config.yaml
hidden_size: 256
head_dim: 32
qk_norm: false
init: "uniform"
optimizer: "muon_variant"
learning_rate: 0.00631
lr_mult_down: 2.0
max_seq_len: 256
MLP neurons of a small language model. Each row is named by its layer, matrix (down: output weights) and neuron, and shows model dimensions 128-255. Each number is 128 + 24 x the weight over its row's rms, rounded and kept within 0 to 255. Numbers have three digits each. A neuron's up and down rows have the sign that makes its largest values positive.
A block is one neuron, or neurons of one layer that tend to fire together. After each block is what it responds to, as a language model described it from the Wikipedia text at the highest values.

L7.down234:145131083148125131135127136115145135124139138144120108125109145142128137138201127116167121155199123157157119155106150157118132114118083105117152123112157126132129149120137151152107075168141121136093136154097115142134133133110161112116109162137127149153127129182137168129100123156118152100159128111105186102132135146097123120103197099129117107153102145150118183095112142086118179164115
L7.down253:167159080116111142138140136133147162125129101177130111169112145141131124157134149104120132106167100122098120099089127102135137155130128164073116129117091093106166144103126138088130178152131155177110128150080134142134152188129100138113136133112115140108098134117164112128111186129104135111119079150080125131151126148153135119096115146093108138134137130126134158119108130117133161072097
L7.down395:145140122105092101133134141135135086127096139139143133138102109127189174110110134122108133078120141141094117152172121102107137149115148133151094089120094137105122127099110129123127104148125122140143163123107095180134135108115098154154124102114138091129131157142162107098111095107109106130152144102128123102122117117104102110132138143139106098116132138158150128160116132085168140148136
L7.down504:124171121149167152139151151108139144130118129166145139113124138109161152108120074147097134164143134114099114148115131123107133154116109100133136112136172091134110100112142146145097115136121103098125095176166163160114140138155097096142095124115162117115179156108135123144135160135095118143085122090106105124123093154143123162178133179117163133174140106110156150107115146099126156112198
Description: Wiki heading closing marks. Closing equals-sign markup (==, ===, ====) that ends Wikipedia section headings such as Personal life, Reception, or Career statistics; weaker on some mid-word pieces.

L4.down137:112115147102142153161119114141139131096083152107134129136156097114131144134086143128130150100127110150174092120112164158132112134137133076129157124160127132139138077110148133130152102169153105133142130080089144157130114159129092140142115144133154138131089144135143133149144107145109136120126155111137121173150132128107147141138108126064156106166094142091126142122111123127167137132132
L4.down146:092133161119116158142148128076140097142162132128075144136179125115118179103119105157106157101108139146141082124123148102151093142165135111093126133105149114106150165137162120126135096134116162137060107146101137138106146114101123132134088110071106119132100129190106117129180142129167111126078134098173137092112128121137136141163096100102112121131132131128138083140168119119126072117121
L4.down179:132142155122121155163103120117112138142127143141099117157118106113126122159125052145111116143138153136090132106111110130132137104142096103073162141125102128104098090119158139123116122131109105168142110141138131138131105111166107140147181134082172116109135170138064129146140152142106151168159142157154129098099116145139144134117100113135147195141105125144068165123104179115124092143150
L4.down215:144159120147145116129115130131120095143148078117112099105135106096160104117124143143115147162130120097180099073131110138137091177143145139165130109131155171091102117159136115112109126170158093126131147109106105121183143102116154145139141114129095131134139166072131095149127097139148121148077140087161113096117151114093120139123122160158116097128149102095089123129100133071190160088097
L4.down229:107119146131098130151122132160140135135090123111153126126160159116139143147159141124096150149136150143179118114131125123151122138134141103151131126131179183155081132110164092129149135098098116171111102127165126133127142104106113166161130119126130163113112127127162130109109149097155109102190163117136097108176117092153137127129148136153133152091128122190125130096144148139133134114147
L4.down231:144150156125149106121099161138151119123137119114096125115145111135134124162112134108140103115140136120158098089110114168143118128168140144144154152166087123128170152115152109122107134146116126133142162120122105118136070143128067138105125125138127166139133093122129135136137110148139113148103179097121143134149154156118113114124090131148103087150096114087126172146133139114130078138113
L4.down237:132133151113130092172110097140128094145146116121103095179146106144180119121140127140107095151120133107107147100131127087145116108140095103084116150146155170135134124109130141150154121158174140104074127160133141146100140182125092134099116123160143116098103126119154129077111124132149151125127166112149129125102156096123164142144142113134174156115105106112122127134112099120118137182188
L4.down239:117143134132154109121125147154167162095162153161125130127085121127133120147082146143126179174140118133125128165176111170152132143101119100109157128160117153134073137121136140118130125097109073110143120103112114138082088171119119123122136097214133125124180104122139162111107103087104081124133112140102144115143119159165112143171105110132144084110102118109114114126182113123118149064114
Description: Biography lead parentheses. Opening parenthesis right after a name or short descriptor at an article's start, introducing dates, pronunciation, or native script (American historian (1924–2001)); weaker on scattered mid-word pieces like z, ist, son.

L4.down71:155121102102139125126120117114150092134127145144176081161137140108125176101093144189148121083142137150080143128095146129180110113141107131129087114098122138145120159086104127112088179102096097125117131130147146119129118141139139127138159173112118106135138122084131131126131095082165134151104124140186164095178114135090147126142101132126122132126121148116125207128118144149111145072125
L4.down89:131114117131127141143120156121134139137136144146129138132165132099105152160122125099146092150123154116128125114161058143168138156138139150133110130159133171158086119129094094119151106165092109088137136103128146130114125139171120159106171127125185117161127127139121109168105105128133141140127121138129146129067105152107160131147141104131126183118112093158147156125103070123106160148140
L4.down248:149150155120165145131121105123131115117155141146115129134139123122159127103101121115119185122118156093124170111120155114136154109140088153104183136171118121112131156103126146101144138148118122127166116139098148151117154180128096114144124174125097135111129086098116103144082120130120096120117131119129137099116148096140091157118091092110102114124117120140147155125116140102100170124131
L4.down303:140127100136112138135161146121148089078110138135094115137085186099101145126121136131113109119140113146130136091165117124109139133103127143116151117140152152121134109148172152072137151109086119132123096140155118122133107137104101116130145102128139093173079130141110100140141148134180117157150147116108136164128125129144175123125164151092156110125135122165148129139179162087109160114139
L4.down307:157146087183146106114164126148131138125115157120130095132141097126140135153157145164130143139109104138066167124100144159090127146118089111126171119110110153122144112140096120126142116124124113147131119107170100105088106166069120089169109064097098134151111114141117189150134108097189133141129128115116131141169103143118091091141127094122131120139161093158126117116125138149177156147151
L4.down339:121117060123086114126107136119078112139146134131111140145131145140141152075133168116144118130153117128139125148166140136126125155133124127133129124084096110086119162115173148107132121121102157112152094134171104149136101131100070142115126154147118102132128126117104142134122151108152096128146145157132119121140100145106111151141164097122094158135124077087095156151120055122135168138109
L4.down398:136134104123154144129115156130111103146160113112146150176178132141100113180134119114119108125140122140129146134157168141105093127150110138189147109130128125133127138164106118133149105117101156114137111074148149077119113128127102123136138137122134140083141132138138159125130106113121149157165139147135108101089143125098043121163159159126140133125114090120084138153085129091143139190137
L4.down413:133130108107115178118164135151169113096127072151092163124127105073157145139107150116102113090145158135102131162169166150132124116158120128117163121100146102122131116111119100139124130136137099129140092185152140144144080126178114128115145119101206127101115128135150151176076104101137104158119152136122120145094139081113117136127114140106119161100121156158128169138126147129124171132108
Description: Word-start prefix "inter". The fragment "inter"/"Inter" opening a longer word split into pieces, such as interrupted, interest, interface; weaker on other partial-word fragments like Cong(ress), th-ir-d.

L6.down222:111116152158113149173123170165122106160133140125107099144148152138176117103143104101128105111135120104107111108103145087141127102139103090166126113137113150106109103179097144151124114139109136158097125200136130152173196147125158118149109134100130108137128131127157104118115073105127154120108114109129119131140153108120127105131155108115121134094136148118110174149106139094155127094136
L6.down271:074100116121082091139086107129147101145099137126059148088122124134129137126120105129127143150153103114096128098159132184102126134163119132128123106119132119106119122142122124127141128127100128116115159128116130125102135088154124157135107134161146115112097086107152108154130094112112146126115083117154140164106137171103158098135139156136112101111156132095099106138114174126172116140142
Description: Word-initial "en" prefix. The first piece of a word split into several tokens, mostly the prefix "en" as in enforcement, enemy, enlisted, plus und(isclosed) and ass(embled).

L6.down154:130132145114085120120119094087090134149141130154161148046159162100099119109138140099148114069120091107136146135141127125142131124108147122101130135151121133169125105119140146168152170111142159132141160111135092134176122054134103151106107119105122153077120103110169095099115104123157102124140136142150122108128168104107065123137126114136116131125125113150133129137125103130167092142088
L6.down183:168120107125121082135110123132173118145159108129106120124116147157098100102166139137100117149139140129116080146133162144148155104143108120128136095127124113133105137114149134146170132125136104131115187068092133106144084124122116108157120124129140115124149138107128138141164159151109114119127169101152133094139112133134150087166177118155112119144104129104118088119141152100112078142078
Description: Partitive "of", heading closers. Mainly "of" in "one of the…" phrases and the closing == or === of Wikipedia section headings (==Habitat==); also thousands commas (13,500).

L4.down67:153144116085124120143113125142121153173119128168119103154130093080126117139111123130078150144123149127099092135146140087109137169126147105119138123154151114051118112155113092149129163130123114115130128162138110182156174116132100133141140118098145103107103108137137176093139186135097108149143140124124172135108114157133147152145179163101138093147104125105136153119086130126150090140131
L4.down276:146137092108143142156134119145163088144148139108109108142091134163113123103159144125146106162127150152154133141080136151141169106119146165155149130110141113126171141142131131108165075116145149100083135103094133132131107095145076125156150112107076116085108115113125174158124157112084144119106131100165127084157129128111136101115159154125136164114115139141186111135110152104144090109108
L4.down317:150116160128138114092137118137124109118141107124118104143153126109140139089103143142075095115160151132139116149159133157108145120114121118172103108080103059123114116114122132102122100130173137168133112141135109114109179084139069136155117132107122100148111090150104153114128123146145141105169120153143111114088133094169138095126106109135137109153115123097163171154143136163143181166163
L4.down333:128187165134118146097165115097139131134133129076114151128135141128169113127119175135114126127201099133104110114112142166143102080122146126113131096150121117105131063142125092135097113139091098112141086133085137146142156094143112133103105143116133129130131133090094138116125121119107105129105147183148161155103127122157191146121116101149135141104142115107160132108156109100127173127102
L4.down365:135130123175127145131144119167123128126081142102146099167130117070162103142170122142111129120136127126093116083165139143105141123086134170169138071121100121170119118122139078107137096119170143132148098075134125179155128078141130116166104139129127158104136086131145093107140127120114125120115140085127148115146126124117100143122133118147091170097128109130137187092129117142078161161100
L4.down432:113072139112101123118108085109143130135090132134117107137155140127123129131100126113118091099123145086131144098097175103105126120120174123113113092132094134131163153107132142112102140112146173135157102150089156140139128131112131136148089122095147160138149111114114090130124151129095152163147108141121117154149145132125096136112128192089120136119090056067121097120127097088120122136121
L4.down470:107110114125164099112136138091125155113142116179117131137156094109141134139128106096135118149149168134149140111134091168102114131125149124137075125154165110139134110123147115161094140131124137133165110148101088118094150123182090084133135158138114134095157111158110113078124114144115113112127122116141156127147107124148152165132119121130099119101140140129132069077112123157147133144111
L4.down506:100114138142145143125138120140133141170146109137133132139116123170056124112127118144112106142156110121131159137147140137134119095157163157113114145158096121144130095116118188126175150142126153117146133125132166129129176106145166132119119151139136127164101117137108135151116070105150099157128147111109100149132162097143079153127148127137142126126129136138172141141113107087093127178130
Description: Section heading closers. Closing ==, === or ==== markers ending Wikipedia section headings, e.g. ===Semi-finals===, ==Plot==, ==Filmography==; weakly, table cell separators.

L7.down106:119118108103098111168164115073102117164118137115158162139138152130089127155147135120130132100102153091140096151139079106110135111156146129074144129143124155090104142154167171176113126160108104135103137146142153162115109152104112077086133105135109129098148161103105170140123156121168120104161141143140135120101128150132142139115161145120140141163131139133127116149130152120149128166121
L7.down235:107166114125147122172115061116158135117112135111125159151143155155128154150166171104118165128128115066174078151132151170127122138118143121133155124143105140164136089123141134144153130127137150162092139132093130137113143146108129128136147141147161149122109151123139151130082109154123130152110111113047085173074096115114134156091153162138153100139095104118132128134106134142131133135108
L7.down283:160098064160132076099136143150172085161159134149150106119133140148136097164117137156069164097092093090090152155100123151151136147128124133114137167146110140116143116094145142112117143146109094140132148153083144131092133118116143085148159142128138143146112163111106076126116128126161096142140179132158126109130140102108150146139142129098123138149158103135134156111130144091156135180104
L7.down317:142162122137144110130158116129108105161097131141136142138131104149084127143162096108128113144125089117130103117116105120162162128103165098082164118172140128110150105146130174127141158105152138139142111111130152113125176074144111136117125139141129146135122122104100135128093179119140153109103123118124086158128132166141152113130105163102124150133117121097118128154122095107125149143142
Description: Pre-head modifier endings. Endings of words that modify a following adjective or verb, mostly -ly adverb suffixes (environmentally, relatively, fairly), plus joiners like hyphens, "and", "un".